{
  "num_hidden_layers": 15,
  "hidden_size": 192,
  "num_attention_heads": 2,
  "num_key_value_heads": 2,
  "head_dim": 96,
  "intermediate_size": 512,
  "vocab_size": 8192,
  "hidden_act": "swiglu",
  "norm": "rmsnorm",
  "norm_place": "pre",
  "norm_eps": 1e-05,
  "positions": "rope",
  "rope_theta": 10000.0,
  "rope_fraction": 1.0,
  "qk_norm": true,
  "attn_scale": 0.129,
  "bias": "none",
  "tie_word_embeddings": false,
  "parallel_block": false,
  "init": "trunc",
  "init_std_qkv": 0.0346,
  "init_std_o": 0.0429,
  "init_std_up": 0.0495,
  "init_std_down": 0.0495,
  "optimizer": "muon_variant",
  "learning_rate": 0.00853,
  "lr_mult_o": 1.69,
  "lr_mult_up": 1.12,
  "beta1": 0.95,
  "lr_head": 0.00636,
  "warmup_steps": 0,
  "schedule": "wsd",
  "decay_fraction": 1.0,
  "decay_shape": "linear",
  "final_lr_fraction": 0.0,
  "batch_tokens": 32768,
  "max_seq_len": 512,
  "doc_mask": true,
  "train_tokens": 340400000,
  "max_steps": 10389,
  "dataset": "wikipedia_en"
}
MLP neurons of a small language model. Each row is named by its layer, matrix (gate and up: input weights) and neuron, and shows model dimensions 64-191. Each number is 500 + 50 x the weight over its row's rms, rounded and kept within 0 to 999. Numbers have three digits each. A neuron's up and down rows have the sign that makes its largest values positive.
Before each neuron's rows, "fires on" lists the tokens most often at its 100 highest values on Wikipedia text that the model never trained on.

fires on: "\n\n", "\n", " that", ")", ",", " ="
L7.gate11:447597515514486475573520414523488487512548505470424512550451455518451503500492508516581450499585507514463464550522628514513497522542409504552558564502454514436594504592440504601552479523466493507485458409554475456484554496478484518523413442508526565559464498519505545483521569546393540425515447595462454526559500536449500510462464500481525534513526537558510517540478479575493444505520
L7.up11:494504533517460454555443460516503522434535531484569549478470590519459452475538490454541516527481480531504493500424555470506509551598480444392391515453448530501598455506461474576501562588458523518527499468604430461538492454475507504574436543532542513561493608547537460609441536462547502455410502531385458509525503439548492547483517548486563542590544515467487508357386466479501514541454

fires on: " The", " the", "The"
L7.gate245:421476457483518572452448501518542572460531532543470492588496494411496491513572482535520579478467496575490475562590468522427445516507474522439430587543449518510399436458500451421424520489585525446562383515514505547485529528502530501454547501397475469424496413507434452525511510540504443509554550504504463509495520504511459476446567501495429557516513524472487461503409498467353470534448
L7.up245:464524473463462486452508481485436453463440418554521476539521451497460463422551567457452515558553522476484619490483531502516418508436456596452500500489519501521512534475524524439533514442514544505428487453547475541467487486455583438368488496497572526570519488553457487595541558474476507569507511539447450550469492613561498539504566655512399503448495444448508409555506505400473525563569

fires on: " to", " from", "ed", " through", " over", " returned"
L8.gate438:505495442610455534527551526490525501533428525511423475438541530435497437509478558568534479450462427452475516461562554512597459451457505537439380558397546497479581430523522575502496530432478562507564428460515471552410582490383508548525549527571397527544525541540572453502560451445558557470585519447520506506374487550531494581476492561536471442472523484527504614539450502427469490472616
L8.up438:502501461566460478458563461445529396538430555567453530475565546550542472514562559475533539477563446549561483479518525437536445412417456543498501558421551484571379533504556508575539554435401590528513441473490380583493474540484490528642526523498510528476524490475558527521536513513520568379522536428437545507433440455489528605473546522522429423517494451522520612559456467482426490458498

fires on: " the", " at", " of", " in", " career", "The"
L5.gate291:566451481429437620564542466427395479516550467479394578491415517576592477448544475532431507484492451394504456430462519488487537531488445537468572494463400503466548509443483497553480458451441626490409505532517577500473566516481511513536424483463513551623455470557483521561464526458516356480553533513521506413456606524549495495469475507488545447541482498487487449573466520518506530518432
L5.up291:493511504435484417445527563506551561439436452508459563488510507519521521482544521544533484492449578511445453480471520545582446465463508557493453504321545514557495435450487510543476474466428511556500554532522466432522460485470481536592506536492400522526363570521543476437571483553459632446492525571511439534509475485428539562558439525448584520477482578535554494433546521562411548469531

fires on: " of", ".", " medal", " Source", " listing"
L6.gate175:477485549475500510465506435472508464477553463505498437473544483441482551531476440482600545507492518462403476442430494462538516522576530555444470523414555483427493494368561459569567519496540444579497494471588553478507534546577549462481432504533485540538434536509471500527523525546490437494500368383545501500405575499542541509463560542469445504463500501551447523560563477504536550436464
L6.up175:497477520458481465528514502507530481583579564603438505434523493474516526445481426489564520486450587458498507478425488505418604482593515446496466459530411568461519539530503520616447535533536494477511513444546493505540406546529479487494496578426541498541490495565444373523451485478559388469495470525416390483459455485576524500484450537459523545396489484539549525435505493482438555407503

fires on: " at", " from", ".", ":", "\n\n", "roll"
L6.gate230:471467517533519518473458482546534479534564426573535551483530455466444568416497387448495467540525508632459441532524509504582465504459530533488538491507423562535559425485533529499549458488506575527523423562561538481454557403575513538365539362503549484540461479531511470441535431441567385579518493500489467485442553464578463443541576586508498458522458438520479485538444542596522545468566
L6.up230:435563434439393529525502537522563486612496492507510540421542486404533482432643514433495418594473450602510549514480500490497442471496531485511516514518489478529571445573609602524518398413424538507569458465524473439471437472569440529494461498503544598590475486521489525472425517511476505539444617353439477489474545519532500546497547538607552543479581453476464560491500562488470523581511

fires on: " the", " |", "|", "-", "s"
L9.gate418:580524476550510525428465517477489503437492516515560533550497534454482536551448453625440575566424539479426583579502486448466454507423564390564582501500543459570547493425543454489512553484466435477459464546469492546583508528573613548509425456501415536555443500471461459501526523499546526469501431459451617550516390554471508520423542439475545483490516499423508420546591539507556485387411
L9.up418:592554523594439603483419486486434484458464474529537524546459475523415561540536497512489541484510543517538452590461530533525513507378479514460537551484569432532558525410539529514530473467542445495393476496465515526595513502521580581528521373475505510487487502425511429503514518474476495549522517545524535541503442591465478536465567495498523494568368405428480285441570485479504640431506

fires on: "-", " to", " of"
L12.gate358:473518576420541558538511577509560559479560465496537498555556460485611544428440530488508504499417498452517386456472549484559498472482470632482414525496452465496479550581551427440522534465609539508493456499536489517473452570562471489557492491439617487479435460499527550534584580467491518564500583466561577497538463391511449484614483551528543555448481535465433522600491556454513476438575
L12.up358:407579504494509542476477442545499631439534401552442430514451477471534477471494517523578534450454457512490454407614583552460487484531445438506526483444544478534583564549530426528553440469507479521492515530517432520556476463576478465512530456505497458531468505538462579462535497490536434481520531419607438536561463515521562395457505442484394483403573422440422499475557457498498450430500

fires on: "-"
L4.gate158:545501467424478529511481567391606547534547515531501564557505581451542590548411508538559551437493519532553437490434513490552357565433602528534391577547576495486539536507411516530561503454525481546448516454478503463372540559520544447535509493505611517508517428574489547423469425481512449510521475504516542577426530444447537510469554404496441541509504474510510482490476504549447472501484
L4.up158:515490523513469491461565420536454469488517446485480518473511472461508552620549497488546505504480490512540464476525556473540521447601360410509560597520473511455507558443539478475492458526468519494676396524516472525479502569553523578560534539497385377480470538592535578530574569468519500494545501483549452530492501419593480485408468518440482459565546445491404450437498530509375496466485

fires on: " and", " or", " |", " to"
L10.gate64:518420550601446615413528424490529453529542502483543508492480432495588423457501567396456528529474572483410449557473593422500465484491496477467498487535423545398529529558534496506591544515438530492557514550521467427461447426559484411462557461507478544433456484493464531449486573419488493545520482440474549475640633599432535511418500472496498490495451520455514427456477505490395555545523
L10.up64:537476493487504495564452499461476487479477433436583443442535465507544468582391446520488504466477384477437491618522547557478512532476449421562451521526518533528493476570583582497453545436477409463474489537415571451473585620537445554478524549453503508571505452565484539548562471568441509526526518561459538483694514544465506442456528488532472455513548510570379478575423528521484453458451

fires on: " and", ",", " |", "\n", ";", "|"
L9.gate127:523469516503470573403552502485593461460477527478542540530530459448482503539492450492498574557489507506507544426583481413530515457519585414588455510428564474553537499425488531549572446513487510487449451455464491401382585488522435471467621466510435508467473435448432474523431488529502518600483443495554427434485452570506490528501538454535525424489433520476451443470486483492489539577376
L9.up127:609466533591537591455568523490552558549557519511621481539445511507499457585517537555576551478487478392552536461440417489469538412495508476584495517407500472515519511467499435490569513494435429466590520477557531429454455508528399559505540472496408543471460492455552502514500576513453472504547520496528559445576395461494487585435498494407586475483496517403534456480457423503477518519402

fires on: " |", ")", "ography", " listing", " •", "p"
L8.gate492:558563510587396525469478554437565525559495499458490526477424517509549431497433574525490510535436435511409506465556612476451528535473471411469503449540471581522516595508436462587404602492497536407519469592416673525534397516512513495536438517498605545559544533495492519515444488536477412477507483507429565546519450440495435549646489544530471516466502436551529425515542475467466511480539
L8.up492:459488406524477519446521580455549430489437449584474569358566533482381502547428467486481458490578570541489485424435516476536523390486536484569462462506533492514452567506524516528485462500509452561506445488513497536620573499466500542483413381495510572502510462477384462521481559400505428480531499433486536456520536473513489404544508485625527463494455417480449591474534491487527460503554

fires on: ".", "/"
L7.gate62:491485367517493460551561571536491470458492496586424459449548480529477565558497481476557461413421419498524553390524529392489442481494468446546471563499509566516549424461556504462420489548547422453408492429547553579450519451523512495581515485488548494551374433604498464512464500469418452438537538510454517570494537524517499472414462478469464545600589373487511442422524563488525513529443
L7.up62:468464600548481513485514492565425506529464557545476498507461522507521649551522550424456532516501458450573534553462510459543565504516458468487562496554356495531506480450466456525557546514532575432519553485550469421449556542488450571493445518614527452645562555471511541543476468469499483527534546528504498546452454532464541525467525567511537499491438491390597506521505466521445554508449

fires on: ",", "|", "\n\n", "=", "1", " |"
L5.gate344:595496514423439402573485517413512610496499515434524484566441478477477585516509503506543481528439478538446483533517562536485437494486501475482506570557502534417530518522550435485515467454523602510542432465601429498469537536489438520511445586403565517526503568657542507458366531426402500491499538490535479509501542514530555488550468431440493530536491480357489419600538479624422511429486
L5.up344:498403509479513479502500496501564537561535444430568502425487403547531470497444491512517523543457502513444513515540474515383542478425552490529534487481529551412514493501458455521471536473434516385412581471601445508523514480481564493462517569600562620548503509528472470578395560475457505599481472443473461456484386436495518615535537546571506526560500509467434497509488470542571591513489

fires on: "\n", " |", ")", " (", " as"
L8.gate354:455569435494483477483496496537522532501483509491489487545419519415520525572471520467554539461505511536563512491566530486554467534485539525589585506518475425421500554537481393458531471576499565499479494436543500441497554475466480491527461526618506520610472536510475504431521482504527587546537523468400555469545519454383429501535518485498580496607415564519481616491462480474430510471531
L8.up354:464496476552436544537540505466494376542463570444506579491433580499485412479529420428510518506426517527574506534494539493583534522455527546554486426464482484586454467446562479520483507482424569366459522545506487448470485492493498539525596563545450519540489517448516538499547560459403490436515431530363477502436452463522516506561515483531487482522474536448493499478507385553509494526494

fires on: ",", " August", " May", " March"
L8.gate245:484506570557469474513415510567423524504435556431557550496461444526496597528423437575514424450508537453529552449483516517521640505510472504517499502507463408459453437393566419507546480494472542410551412499584552510560555512569445574554507501526484514486556506465530545539461534480528413540517421431516498519575510501522558534434497473498492541605469502463462435499426474524494543500440
L8.up245:433594527518410539533476435553482500478459528538569389497429517504512589437366536507441490522503532511527452477480475390423558487497512511490448561524482440433517543457474490556515451516453498534519495476431500510494523562548495477529413591568598479586625532443521561510466566463643483415473551535512479618453485520516493488459460425482507422498602412494503558544509457521472533592444

fires on: " floor", "″", " green", "ter", " world"
L6.gate64:470568534524457483534539426584469506458450467438432485478499571491443453536471544517536486548519483541487481450556478541480474479521534578589541502591561471445448513503430462415461580410537558461474528438493487487461492582443517531508577559524448624501498547562525481479497515490531538434424466511487526525557508462409457534406451468455537517522412478485520534473494441544559382462439
L6.up64:493476485584444523483519499549441491412434441472496479481485582496462469564550597476441564566524481491487506456475523500465458545432473548610565433507567454470451541555483468398487541375476556434479495492526529507515447589460476487562515566521587440480573584451506483494503504477620578505434397434546494523525459457425569533531455513466511526546464475459474452485471432545527433438445

fires on: " with", " Du", " to", " as", " sustain", " of"
L6.gate478:493561552593511536401631536584479515492492389411392406509505537399485486556502524503469535565537428520476503417584486493514554474511481472468497482428457469564450507550513497526497529569534581581542543442536484513401572410474510471488497509495448516524473489449447558390468467526454580484435590502457581494569342453495421593429524455554519431481440527504438518588495457462485514549467
L6.up478:521522549566430443544502492532491592471507512469467412428428548488457586543541458463491490439492497462557427483559530546425517435486434540446438519478507422545524466543449405486486490489471579529431538475602536478441518539563446458614437535638455487535559534472542533529479481510452450522582528553536505469510553515461451400422464475514551515550487516530486481459540488532496572479398

fires on: "ti", "si", "ta"
L12.gate429:463544597448501502515537417609536560469546519548512607515422537566561606409406393509527543586476512497567563490495560515449500561525473483521580433460540431503442393436473472508447584476367507441538448497530502564431501390470469503541440545514513506460457523485464490538525560496491527480470424527509435482503523552500482495519528491530456498521539474476541459531489562478454576517472
L12.up429:496476424512538485504475423499508515536414425439508450580447588527586596450423500552470495461497574556499558533496560552473513456430471480443586451475466535557572447503416560440468522542398452518483446462475493413474502559592462432545577456496534523495481608499502573490554528563457522470568533497371561446537461510512548554535545628450521518524524512585446406525445492510471444560553

fires on: " \"", ".", "S"
L10.gate278:478465426550476489564472540512402478477466539520569545454468489403471428543479456432473486417416488539458564547466523412599458542545488481533538503395571512544512431430535450550545406522410410469415541497551479439436600556528463431494465472578473509551532450555608532517454574520451449513516469535497529537545457529577450507557502580555461491496498476435515581509530529545603517479483
L10.up278:611489488497365578478512457484525504496543578479459540452545505453442497516616506491546492449467464535458458548536461469427519480555487404537466525552384478540449488544518527514560500550504518478590462420558537460407435441471416509567456571552525493516528487592587491527545512556445440593540601557490530498524483530501534458428429458495588481578425504499525488468477525560453511541469

fires on: "s", ".", " I", " e"
L9.gate153:516492432537475531475474537458418482462497455487535519520463475493476540556536481559434556493502479488472494597516549325447494442650618488499439443507508490486462495475555474481519443543415513445456462547514466489433473487595479536502541446536424470547490450536546523467528562491551552549603457471552582460558494548520541518569443505543530486477499439489523554453469571559490422491500
L9.up153:476542472497432564593510498515499442514530499432513489466539508523477516540464491453506497494495488473516526445602492459563488497555558592500510484527515413566560552487450483508495608604495514512512520515548493443478575551543437478522490567574506510525488497592510538516503524436455530523583491426481582545504439511587542566478474518531456556512428497451542578562477518471634564376468

fires on: " to", " from", " as", " became", " his"
L7.gate237:582456482572631557589478506456530452576494494521476492462493466455427503553421476481540525478442459471414553484534413524606541496517496461541521527481582530569496497539605578541546517522417526500488450515511495485472543474457525512500495484578520507478516418485596452544565491552422574534462489481547570539370416452432499617544490460544512472581523431446411560454446565460501541474538
L7.up237:417487490476582485557532597476524476495576534479466592541536528427444514579570549506522394516450519498454513539467507497587498538498527434494518583511509447540421485392516512472512453547530476468519449498475441510569501495390479523557518415543475442548463532437482461506501471457392519481528507520484518468444443578518498493431530487492507542555411496573583573604407449520508501504517

fires on: ":", " was", " is", " are", ","
L9.gate204:585626487396483592470480572488484553584512456429466508537435513621499533569516504570550552463553523441410502514501558571427478479571490470513433483487457495442553488464573545633485497529571491474465457485494526493417600487539467526503517486572525471483484444530523422508419466530520566510513465528545522554568530474532458404520374486500539458470516569423540425574477541553517452553511
L9.up204:545549530483452450568559561512487456485530461514551499491576595554457516517450527495439467528568525411423486445466592498524555437585443526436441575509504448507610452566400536514426390486492434483410410456479558442381511565506490488551530514608528426446546488500510444605533546473497487499427497529489534534619496437421432446495486428492459492477514455496537523604514511587493476574545

fires on: " and", ",", " or", ";"
L9.gate156:465485523512413463401566563543469478558506460382518585568546556499434550474511499453416589522514502470510429509508526461507522512418471496618503535481456520555469552529450369569488475510513423575581465547479509497470515460594486592459589483507462555534526492476478452426415502393396604587504563512551482490512588550528464459524492482477445494497331573560516507519493483519526457489485
L9.up156:505478582503432488498563532431525574608546457412473467471401474487454479624596491487559552433536458476565501562483557452432466564409503514500464440460462520486490509492555482494477572494489493481591529359585440486534439512535509534461433449480493493492467412486500558523453517414480402480547443562481562487496562458512463577463519399513456489481416480489496502450586491372498450480470

fires on: "ed", "ing", " in", " by", "d"
L6.gate202:503527535585568507483552534496536388528527441483531468522494573497525478487580488593429479534456525553519492477463501477576559442523443466482572436472490420494476397613496515356517382507422588486555471449558455546474527428539484466525517490550532516432482542484496540451464567500516525379483505462475496500562495471536428462542534463489528521537521474521527435547540577518542496578420
L6.up202:474426513485510519513487588555504512504487521472534369468457480543485496477503500472563532564455587460455447408404533462484446555557479467484515472509494495577586600508460495557466601454498484529505508591509518484478511518493499527486490427521544494503481530574504498474469523459501464452455518405446559378479463538477536530600383433478475543446478502583411522431438532488527510521512

fires on: ".", " \"", "\n\n", ":", "\n"
L12.gate269:478525493490535536541534472561546448499502473551506542517509416446473505511515501479492577510581565491465499557529494479539529496547484505484569542485540502497456465633402543463465479528500481466461405489532535523467495461514427479580457403521435601522479465505568524506471524538490556438583494534464477538585541529501435580502509568515423469435544490498568539583514463612536410420566
L12.up269:555533446432506494486443465443504516576547461576584555540515409482427400570535381496551475497526539486496453478510486508500572427526485513459549433430515474527551552533462527538488506478557515484483469554465485464514527521522434483511521524421451517557505639508546509584462608477399522454508535528552532491460596511441498498438495515510530492510509484435648485508509508545482519379431

fires on: " was", " is", " be", " became", " as", "s"
L9.gate420:542462511457540497452419547491474494554441449484461507569491495516474490514487555558468561490505495442549462623487533475553377469543471462507515548537580491507525418452540540572601554500531488621554474493476507515517557465459551528455460441547512563474526402481504454607561496469379526458542450589569565425566553488504393471495535413560376435560487480444496509467434553459526563361466
L9.up420:472533473414540554405543447529447487520503554406520537531591493519563517472512552576520584482570503405482510556455535537468493430541444654561411531529361537477489470487426481547515480529510544474525543479473521468358488559554515445554446521461567405483523530508504397590532555464502582526467491596476506456475514425448477486540531509450480397525513567535519419426499475519574438487531

fires on: "-", " Pur", "elt", "St", "."
L5.gate26:598567520438513427503552476500464479499522460528611442527530439494472624516484429481538494431519489528565502540546482538576488541548587516504515518557573437389495518585473451573530502515490505479519541521459440452454558401542509434399521600484515460447444413466573484439500462456454512465588519600525511498459434534478556424481456490504520493478519470452394522589542452544473448487521
L5.up26:538517553490547479544591489466464434508543448482489458531533472523526541649484440453494509476465535509612473513470496423600536437451661447560459500483488514402480530404492537500519542515441475556569536491487452444476539434580455459497467509541498506531458568501429538585488499532529501451546541555590491504509497546452477582471456546481445513556472472509389470500560522534465536479520

fires on: ".", "'", "’", "bo"
L8.gate105:496472479544408537510520507551513481456539469458465591368469549448492528551493547365397604511455534439575491496468533463482543502490555504468502409462547442544567437529464436552509542587507535464472527543555483478455532498592468467481462563545513518552483506537483494518467548448453511488584453486451566494516533509466474510444557563571518518522446513479558573462472489428438559478449
L8.up105:549458440493575455492531506457575512563519498494466490480433538497520570490548472475501540513429475466566485628516607491425571519507531501550531508509427454524553382507520507524546510401545576485396515508493522571485505531410445509543499522606516404563568429531550559477510456513466476540389485444428575490520541523484560524434475474584481540514512520451482494528406467477532547510517

fires on: "\n", "\n\n", ".", " medal"
L6.gate437:508557496451484534593536436468434508450516415514485515447390534499431543401505369520445605483591480503456448515528485468513469471589521536446500459449442465520522488492566421606492525447467491418488491459569488518433531460467422492395478578527401515483476453553484511483493596502462488486528479444470498433479512463567537507486517514488473433428492517520472427576520440466498549480404
L6.up437:525512587528488506554552513543517514494609570505507561466445521566470480452526496596547406588496578482393446538526444538537456501591453534508516476585482502526545532470492539422543396473567544528561510446539503496514484499456391522436514458453458608470548459556478559401496495379535454482505529479464512570485607484536500382485495509502607464495499415470509489479563440487491503430453

fires on: ".", ",", " &", "-", " Robert"
L9.gate160:508521528488431471487441491457577447446406443500524500383446477541523507458482518499469444435483487577455513526604449484516537528564489582484566439499531453489500532489499589457550463504531508574545488561473525467495586479613453491541475393628456538482483518467525511461508490477511538574609396447565450516559621463475453532518498508436443519571423517490516451492461484524570508468559
L9.up160:415524526564479587396571517548583479459507556402428457541439553553532503441535522493528469525549502515499451575485519453438528430556381542584543515411412453498575505456464539450474519569501513590492582480470544557509526490604528584490503478565451549467544486509494419437531426424556466510514467451478468519432511481538445499587528424484492543537423386583546456467400512507490454570504

fires on: "–", " to", "s", "ed", "ing"
L5.gate389:554525409479479525443535533456484482468485464524438452376477515528457453528511487417532564589592547479425543418481503474494443476470538555500500453494580622566466475443502461512578537582497482517454515609502482467414565610454612485535557520535426368532479508433501461632550498531436561493483438477508452506502507485495462459499523474399485478482502563540487543395492421520475479561502
L5.up389:432548453452492545487399478504442548548553577550486541500520517550448516598545458506447479462487462435505549479407510457596554590538407438446473564478521484505427596412501417476450478578492514425595485527503474484446450527611466444402442471524506480532499540470460471559531473546522542572578537540428447511518393524506508516570523474457445467490420599469595527538483525483501559558492

fires on: "ti", "-", "si", "ho"
L9.gate463:561556542542521486517509397610546613559462468501500427486495575505568529514539507580565536459606504502497476517502484475462476476475545525522497455503529453496547468556479379532536469407510459509534409520576482501515397394434466499457463588483438514447476521491440618518524515442486527509511467475618445431480516539552563503502460513455535516466480473589496480435515482482494545518450
L9.up463:566469470479503536467489504530497593505485426401466526478563496631537475419582427549512516401466552487554459495517520526507530428451549493452525553498611526461506584527469461338587494434470440438506483366485496517449487419515507510549565458399538529483548446441571451602461498511459533615603562465491629527468518445501490540510584469589527518559453471447550450452417486481456550524548

fires on: " |", ":", " (", "s", " in", "-"
L9.gate251:481444537463508554476550590495502513474544540513422493447523464492373445540522510602585556390481497464575498454470527497552532489541462487474569451397444418511476574536555520521504524451476490453546491476512555416533492443510393537515561504492524541510452541451474524603543402456581513393496534482473505487547470433534479526500537441616550520559435503463439463431485438573540503349503
L9.up251:532466538554483504572448538533555430497388583534478363523475460459452484525556508558480514474445531417539548491484534590544587524454536493537531517474415367495450523536523502494510502489441499484505534525520570419445520448458472528492519498574449463511454542485596497554445440536501454522613501480506491550483536464504509553507482502436509569549535381428492516524542399587497562467553

fires on: ",", " |", " or", "p", " and"
L7.gate90:573519522514468517463531506400507420469511465446543515422542521530469428588474515540488511543453440462368495521531536579436480532545471566554583447447539476566467544440519476523492519503588407574593594433483575455469474459555441557465479420447490538432454509577540409510506501414560507422539447437443564528532580601541508524456513449482469579546448456457533497532484487582463516475577
L7.up90:498460406520457497550448536475454553482479380605482459495531462504511533581535483477533467369514476530551462440541568511527475541535505446567471644542426540483437542517510460507460473549565498453515623510363545503461558548429438468405460532521496589398528517576441509538493458504527439548448589488501545537596516477513541517481472477498476498510468525476567505424439511529506574602519

fires on: "-", ".", ":", ",", " ("
L5.gate431:443508479528520429496529547527514513426462449556497470555599476455512531488582467435440483440520585559486478636546517520560466508446418530502530612470478475520555498482443534541523494522478511476524425503477500556464540498471410531515424481480446491433461512506538536473529486510501477540535447387501413478414475578558435507538533495498478542580521329504587509498367521446514425460516
L5.up431:461553551547468456522487474526574516521477529575451483468512473484553569499595451511398406403538611548495481567491510562467507556456513521445510560468449415538519548428505586551483496475529585460502446529554481556431543441451456523476452399412476536443452517497519441457500502526553465571563505442507501443459507597487492559540482418499465588531450411482548441511392540496485476504566

fires on: " for", " of", " to", "rm", " in", "oc"
L5.gate361:479527473508385593467517427510577514507526482499537439585506527550563567408557483594518437502504476554439490442538444533561614456383517494560512550511404470526432537489536410484604453437516485466584501508496591507565532518498440565532511445498448475421507460394440470538538476500467551452474510442519417514521570568496490453487493507479521615406503609519537516486534507428493515560542
L5.up361:505531455513473491540490555591530466493524466586514448527451457477553499420454498561490453428392500446524452407464533513570496524452495482543462499522447410538449504483496465467496536426479457417531580424581531452447523471457455521532422458442542468452424502403493514574422436596433504522483509533417472514448495557552538561557400620453548586452499546525508444454585499452481471573589

fires on: " is", " was", " ="
L6.gate255:422472561540553541488392554543502599484487434480492484548461456505394509581448563510561518439549486494497500527438588463570442513527503531533554540559521579374526524477465498526415539559447520548438545472529488562535541522520545469506341565485524487553495513504585474505459499439572543489443457533578493504510515498511492483488510472471404527479431514539514485529447461531427505437578
L6.up255:529442534419523514509509423541388535564528548554561564546471531491487428499528568506428535561550591392409505510495500387503460484472430540496479494452400536457470509480509504549440506467445573444569411547551523515530512519456470605603466435463461489531549482419454543550613499432502429475482498503532497496533524591538499511483534497513382517495571477518577431500477538488513462564428

fires on: " from", "ed", "ing", " to", " of", "s"
L7.gate242:555406463469476466497466551428495406507565554500490586432477376483456552521479429510478471421529443519564489461626503416641503491493502459492534519464493572492479507576540572590527372500475512551471491439531414492529582433498558479468549515469532502492516494462553585449599535422496456474489567459493557543466463503515480527604497458442480529481564566563490612514480475518535582503543
L7.up242:412531491518599519488470537517476519472601518471519564491415512407495330428575494599513445517482469539397542451563524553554394508500376517480464520530551509408556461561535534476490458547527503416463522486533436526486505507467512521506565400531493541571588435464606448487486488496484441552493499573472520586469481543479418479466525404555439466565539385527481538443396440526465492506466

fires on: " of", ",", " the"
L10.gate367:525501490455512532497428478590540516465530483493538580495485477453477496478516434591485445512489487564501468516638473529471599423470531516519467508539485434527494383464537415411567555541472449432434395410523521491486501531449529522556403500386508401554492466477398590560501476472513504447512538505484477574549549487464512463435517494579511436580455438456537494489448586479417586487515
L10.up367:583613508507443488539494503583484413495547457477494493544434402478446443496533566513477435534388567450518504432523478489569515421586497547443448461440529511548446471389497519498574584467461486556544490446538542508531439553544438469487541445552570441522544603395460509470469572558483468491440451541571528558496448547537582459524521550460532528528493463480463567453521524447458494523531

fires on: " |", " –", ":", "|", "AF"
L9.gate442:577500494582477496499535586491577487497557493442526473504530471535460436489512467543483573513447495419590550498501563514514481583447438538541460432450466524433477443517491484508559487510487519528413490355632406450583449531621508442521418401497464506530510473504508489555490475460593423430481559451486516514478475442526530412490525517556506520543470472474560481421568534577501500386509
L9.up442:536608509603411526411480526465463419480523540458553508523476438433419445517496413549539427526546576463582531508449464452524447469401532555499527423437434471519515501450519392501530470438484480469567441506525571485463443370559591483453473560468501532547490515512523535497560530417530448527463488482509481560501432448521494506410524438489446488538476436466478399439549556499471571485640

fires on: " |", "|", "lo", ":", " Carolina"
L4.gate491:536543425399530587482469529473470458446575522488550461361511550497565523484463444492573508571504385480484594503506489523555485550500515474548415483515552545461557524416534473530560588492394491508552504438574464544487426474469426485517382547467508424566459523558434485605609497519536504480405575478440520538476454479416553563548527550629512470516518467515516429542484596517445464551525
L4.up491:528502511477593468448578525497526446395421635488544507556515518483501543543474439552481418537498489438488528441428506477547515551462475540553521507525423530549534466420582438510548497520520469457511460500532480568543508545619578503435503481435437455522412463508402377418463552373548586514486517558417532457440483485511575534477468497562511513522450497448512469552496500472630573444549

fires on: ",", ".", "po", "lis", "E"
L9.gate5:567474422462470514519484554533518488401560571537514476468631606444466508478450503492474555534575500575409377536450573507556441533530538535453493565473510514493494466507459494369495478548533568495492517563505496599535512563468481549523515524478490617486458502482412563404409504408523481468580472443455478472473498503566488484451512481514498481462502463476515473468544535474458508424521
L9.up5:462524486469521524413448499511512506549469498555471490448503542535429548466596488397532398409556505626413498570494531495436464523471543464485578533512454497600534536542567563492531471462518596544434446550524495640483492486549483542527354417512525559447494388485501534485446562568517434506612428413494518442500509577489541515451495466526519524510422387529525466408457463461525476532470

fires on: " by", "ed", "s", "ing", " before"
L7.gate33:445422504510520512479482478477499503493554492470411465508469539488453594418531449552487518536676368554441612387514443521580513460515535529504416576343546490437485528463561516525501476520461541573527488427543500511471484420563522442498542494563502503573487474468585557516542456482486578441501510511528561457521551426489511516431582415478466530570487533493470456523541560507491499547435
L7.up33:472516513435402407496456535502484509505496542550561485419511409521480543489555533527520493520542496504511386582440531560403454574569456460551493471586434483503434592547491439545491608431458528449401491497542521435425476544494473415553471492434524466507531511539495426544459579515444505544538512502492535485564473423522597562449449493500453513485435503515485521442551516478410575551496

fires on: " and", " listing", " Mario", " (", " |"
L10.gate499:500545463535590517567511449464520472540535486493548508579476500480536537526498469498480579435507537504517483565474483514539566492518570386434573500510463524483455514570564519602469536469503460458573538594559559529576407512606465559489606481521612569503467536568537440515567553534475500511409550566466542561543534570571464505578393564565519512395497594494504482538461509490458440627548
L10.up499:443472557649553472443529520433431554495411535488543503542476490420533503492492498482398455498485540525391545478509500518537481417422485407618544489461569445461448437573462470535484479537571489481440507481497571483589463486497520485518591475516534607541539466455488463494444428425438493549498457526475588520559553412549507524609513551562543504415528508506489520447439493446592471512523